Part of a small language model's weights: normalized queries and keys.
MLP neurons of a small language model. Each row is named by its layer, matrix (down: output weights) and neuron, and shows model dimensions 16-79. Each number is 200 + 40 x the weight over its row's rms, rounded and kept within 0 to 999. A neuron's up and down rows have the sign that makes its largest values positive.
After each neuron's rows, "fires before" lists the tokens most often just after its 100 highest values on Wikipedia text that the model never trained on.

L2.down676,204,238,213,156,173,91,223,197,230,192,232,234,170,235,158,176,201,153,176,220,239,190,178,231,211,175,181,216,211,198,180,253,231,241,206,133,231,207,201,259,139,224,143,195,216,168,167,232,202,229,160,195,180,216,158,230,203,198,203,145,108,149,223,214
fires before: "\n"

L6.down23,165,144,224,169,236,245,206,163,196,201,227,181,115,233,219,237,255,195,226,225,197,276,195,213,148,148,192,153,188,187,249,111,204,193,214,129,218,202,139,207,224,148,210,144,214,248,197,253,177,212,140,216,174,191,152,203,126,289,196,229,320,153,254,215
fires before: "\n"

L11.down357,244,236,233,206,170,267,207,209,200,197,191,193,246,146,223,249,208,210,116,175,160,161,190,150,251,174,172,126,183,152,260,190,192,163,198,267,192,149,192,223,244,208,157,237,212,186,168,193,231,157,250,171,134,184,222,226,140,117,129,210,253,163,219,102
fires before: ",", " of", " in", "8", "ing", " on"

L6.down311,195,189,152,139,201,266,205,216,250,159,203,108,146,200,206,324,286,216,191,188,159,185,189,187,177,160,170,184,315,282,247,250,133,269,149,228,267,221,157,228,207,228,204,251,177,166,271,202,181,244,146,157,159,155,209,224,213,196,117,196,204,288,207,162
fires before: "0", "5", "1", "6", "4"

L3.down735,208,182,204,186,159,159,143,115,254,278,249,205,144,211,210,230,241,174,134,159,195,187,221,195,191,237,195,223,215,233,191,205,201,175,207,197,257,265,169,141,178,240,145,227,253,129,158,196,181,285,216,203,221,215,203,201,244,246,157,255,126,153,167,193
fires before: "\n"

L10.down165,268,164,198,266,229,195,244,194,240,204,262,175,194,228,183,175,202,229,255,198,197,213,228,163,152,202,192,185,209,194,242,171,240,220,249,199,235,215,210,235,186,110,194,234,199,189,127,190,249,231,151,192,177,152,175,208,160,146,213,180,235,205,234,207
fires before: ",", " as", " the", " to"

L3.down211,167,180,231,263,198,208,176,219,207,213,203,185,217,153,281,333,216,170,180,195,255,172,265,218,233,193,175,177,175,166,150,196,244,211,203,213,189,218,250,255,228,198,254,131,201,234,210,249,173,225,239,220,200,189,178,207,190,263,118,162,221,232,194,178
fires before: "\n", "onia", "ising", " of"

L11.down225,185,216,185,183,202,232,202,239,222,148,245,155,204,154,136,137,211,263,100,223,121,224,246,196,218,223,174,279,200,240,205,249,211,200,198,184,206,101,230,263,121,182,159,196,123,264,212,151,176,177,175,262,258,229,167,166,181,211,253,238,184,141,246,152
fires before: "ed", "ing", "es", "s"

L3.down694,196,249,259,240,143,146,128,234,155,206,189,236,169,169,168,224,281,266,234,236,227,224,236,214,190,139,213,207,257,184,247,247,225,205,183,197,127,269,269,170,239,218,179,168,271,168,243,202,193,255,215,176,196,182,198,221,245,210,192,265,147,182,126,189
fires before: " |", "\n", " is", " /"

L12.down504,241,188,182,187,175,170,202,160,122,180,229,203,154,182,151,208,157,257,230,157,188,195,195,206,201,125,225,227,286,175,179,182,202,188,178,152,163,196,60,184,150,254,228,227,256,187,160,157,195,234,198,197,160,182,225,232,192,241,317,133,249,202,210,261
fires before: " |", " hold", "\n", " in"

L12.down153,273,115,159,140,257,162,172,250,236,175,182,210,186,235,217,211,167,225,160,237,237,257,199,203,161,121,228,286,183,267,131,174,199,192,179,210,208,154,171,134,289,214,265,211,150,232,211,204,226,193,202,230,171,171,211,253,158,271,218,231,119,272,187,240
fires before: "7", "5", "6", "8", "4"

L10.down625,153,222,158,215,222,256,228,110,183,250,164,162,189,160,181,155,199,214,206,178,135,226,228,219,151,206,205,240,231,210,171,183,182,138,217,194,218,168,153,127,217,220,163,202,203,146,224,203,168,274,203,193,244,117,176,217,192,129,244,204,215,167,235,210
fires before: " of", ",", " and", ".", " in", " for"

L10.down631,196,214,171,256,226,247,226,235,207,232,188,210,163,145,191,231,174,211,262,235,207,254,148,253,147,273,225,215,224,158,199,214,162,235,278,151,152,209,202,261,164,236,220,150,270,179,217,208,228,207,150,99,217,206,121,305,225,165,190,194,198,227,203,241
fires before: " in", " to", " by", " into", " as", " with"

L2.down501,179,174,223,228,176,204,256,165,134,192,143,322,140,192,81,229,288,215,174,232,206,170,183,265,252,170,199,205,224,276,235,125,183,199,217,169,201,193,166,196,286,190,205,249,214,196,291,200,227,217,168,259,228,242,142,261,223,213,138,283,162,230,164,217
fires before: "\n"

L6.down282,277,215,200,236,165,169,201,233,183,203,226,195,227,209,185,164,220,169,181,230,174,184,194,267,220,223,234,204,144,202,303,204,92,223,175,229,221,253,155,194,220,173,243,199,157,138,170,213,156,207,204,232,151,167,191,169,225,148,171,211,218,119,192,266
fires before: "\n"

L11.down248,184,164,182,168,218,251,237,256,203,139,224,159,209,190,146,177,184,211,189,165,206,243,139,227,154,147,267,108,255,237,250,186,142,179,134,143,242,157,199,225,246,196,146,183,136,190,199,185,153,289,177,214,199,165,193,189,142,220,209,276,123,167,220,256
fires before: "6", "7", "5"

L10.down401,238,142,232,180,198,230,274,172,159,219,142,157,238,182,208,182,181,180,227,205,179,245,195,228,198,180,227,252,261,189,234,211,209,206,213,213,240,233,241,174,185,187,165,242,270,228,232,179,170,194,185,242,238,230,176,186,249,198,181,123,256,236,168,202
fires before: ".", ",", " and", " in", " of"

L10.down247,210,154,135,201,182,219,174,186,147,313,182,289,206,166,231,221,239,195,236,185,227,175,225,218,230,130,190,154,232,207,156,252,227,250,171,224,197,146,158,228,194,185,221,150,224,195,120,158,273,113,258,175,207,206,191,164,197,274,194,145,209,258,142,168
fires before: "\n", " to", "hood", " Ber", " of", " D"

L2.down458,183,181,222,180,225,225,218,186,225,171,199,179,185,243,140,128,122,137,205,193,215,211,155,204,167,245,160,203,233,230,212,271,217,227,225,214,189,166,194,221,241,220,146,169,187,176,231,192,157,180,166,218,193,250,168,209,239,188,188,241,171,147,225,183
fires before: "\n", "-"

L4.down607,204,220,255,224,154,163,174,160,234,238,205,227,237,167,188,157,172,242,192,201,168,157,190,204,185,128,210,161,181,230,174,266,245,228,204,122,156,269,120,248,198,168,200,187,188,227,237,311,247,218,189,184,211,202,88,225,122,218,252,194,155,196,250,231
fires before: " |", " of", ".", ":", " had"

L12.down454,177,197,314,231,210,144,148,239,198,135,143,161,216,171,212,248,176,174,209,208,195,247,193,255,190,256,177,159,238,214,193,237,114,184,169,163,200,281,179,188,249,225,201,182,215,158,214,153,156,266,233,238,217,181,251,192,77,180,137,232,197,152,193,207
fires before: "0", "9"

L11.down237,91,216,140,264,253,232,217,224,177,195,142,208,88,200,262,162,157,185,201,173,167,138,221,166,186,198,208,184,227,200,242,141,253,214,184,202,271,241,193,195,193,143,231,192,187,234,208,224,186,176,187,269,180,272,144,181,171,191,211,208,247,183,207,178
fires before: "s"

L2.down317,172,249,210,323,158,203,198,196,233,284,188,246,206,198,212,210,186,182,212,228,173,220,117,147,207,269,219,207,177,280,211,189,153,153,215,227,229,289,241,271,273,226,213,204,206,180,259,232,201,208,211,212,169,192,190,211,240,184,207,207,223,272,120,189
fires before: " |", "\n"

L2.down194,214,175,154,163,229,202,176,220,239,177,224,208,198,149,211,204,173,188,194,230,185,250,253,264,152,197,210,276,217,250,238,203,274,218,169,204,289,180,237,288,146,200,209,166,212,219,309,187,133,177,169,206,177,258,241,174,186,202,160,197,227,257,194,185
fires before: "s", " On"

L12.down583,260,234,154,140,232,252,221,159,167,239,248,201,210,151,221,276,241,228,130,266,147,180,99,264,224,172,200,232,205,171,185,206,218,254,194,135,206,250,120,210,232,269,235,185,170,203,230,222,158,272,200,248,185,222,157,184,201,183,261,143,195,199,213,219
fires before: " in", ".", " to", " on", " as", " by"

L4.down684,255,215,167,244,216,187,225,254,190,266,193,182,199,234,170,176,201,190,290,171,246,215,194,265,148,184,162,144,189,188,188,177,176,199,176,187,151,198,149,236,251,191,144,161,179,160,247,293,198,274,181,221,177,205,273,180,223,233,177,194,212,98,192,224
fires before: "3", "4", "5", "9", "6", "7"

L7.down319,225,243,262,247,243,240,171,128,163,170,152,184,170,135,188,275,155,164,141,217,183,191,186,195,178,140,192,257,234,205,137,289,197,185,166,164,217,272,211,103,215,176,218,142,229,189,167,220,161,161,212,171,188,233,217,212,145,211,129,149,157,237,257,212
fires before: "6", "5", "7", "0"

L10.down617,117,246,167,200,223,225,213,236,187,173,155,183,187,313,196,209,131,237,134,250,235,280,206,171,184,187,214,256,172,121,217,220,196,256,136,316,190,208,199,164,186,180,228,182,216,251,192,225,189,189,178,156,198,154,218,211,227,168,230,202,229,178,249,147
fires before: "\n", "-", "W", ":", " as"

L12.down161,276,203,196,191,266,261,215,219,320,165,153,127,205,213,182,159,174,237,188,192,227,208,260,192,105,153,206,253,168,218,205,226,178,255,155,161,152,239,224,210,189,247,187,180,223,202,256,220,229,139,214,193,192,159,170,141,273,246,175,189,179,161,183,271
fires before: "-", "\n", "W"

L2.down741,198,192,239,203,130,160,209,141,204,265,125,211,146,253,115,230,221,209,219,224,195,213,173,180,225,133,131,203,134,221,144,253,247,221,143,203,252,183,238,318,184,254,227,182,195,145,166,147,194,177,192,165,223,269,121,218,239,201,196,188,145,150,216,233
fires before: "\n", "ences", ",", "ection"

L11.down24,144,232,186,187,177,170,222,200,189,197,226,178,220,264,181,301,210,169,166,143,177,217,226,147,248,177,261,186,221,174,226,198,237,148,215,253,253,220,99,163,216,238,234,192,232,179,254,170,219,190,256,257,230,245,214,166,164,167,175,166,224,200,199,189
fires before: "-", "\"", "\n", " the", "1"

L6.down633,249,213,286,243,266,193,254,219,179,142,186,209,140,141,230,208,189,226,170,235,191,240,199,228,224,230,252,227,166,202,231,251,198,235,165,173,266,182,215,258,219,275,218,171,186,177,241,249,186,124,212,192,129,192,229,201,232,190,172,189,228,183,192,124
fires before: "\n"

L3.down285,212,202,228,176,182,191,179,149,176,202,184,271,214,286,142,155,251,272,214,198,208,211,178,207,215,305,160,197,232,157,165,238,246,224,133,213,185,177,124,144,127,177,211,133,218,181,170,144,186,226,141,196,102,205,202,205,206,262,144,223,264,78,258,191
fires before: "\n"

L10.down632,210,208,234,191,209,201,223,140,263,172,218,234,284,212,155,190,118,138,216,182,286,280,241,185,175,127,192,194,127,190,159,303,175,172,236,218,171,154,150,270,163,249,194,209,180,220,194,202,183,177,299,212,195,201,148,186,165,239,106,254,207,198,216,184
fires before: "\n"

L7.down510,234,240,205,202,79,236,171,269,212,164,161,191,212,197,198,180,170,182,195,164,99,213,240,222,206,217,114,253,229,119,220,197,192,269,221,213,137,250,106,259,202,185,246,197,134,209,140,205,211,134,205,130,244,230,200,183,229,236,140,276,182,155,295,238
fires before: " of", " to", " in", "ly", " was", " is"

L12.down360,218,165,168,275,151,158,221,268,241,108,263,245,213,212,180,136,168,255,189,198,249,240,207,200,197,195,180,197,170,281,238,146,142,258,285,146,157,182,196,134,235,169,186,202,179,184,182,274,209,230,198,144,213,257,166,158,191,196,238,150,181,209,139,226
fires before: " to", " of", ":", " from", " in", " as"

L11.down47,212,164,239,210,190,225,202,207,192,190,149,214,149,305,175,156,195,231,188,269,173,188,275,204,221,166,164,177,187,218,311,142,189,151,175,202,199,231,195,180,183,158,262,186,246,162,179,177,187,182,120,250,263,218,258,140,185,196,219,188,242,167,255,238
fires before: "6", "5", " as", "7", " the", "9"

L6.down698,230,218,243,250,128,282,166,154,194,149,224,231,226,188,241,177,238,176,256,255,133,206,157,237,253,130,196,160,229,163,197,234,215,219,230,164,218,247,108,246,245,197,211,208,174,231,162,228,187,289,193,164,187,206,198,189,131,201,208,187,152,146,274,206
fires before: " |", ":"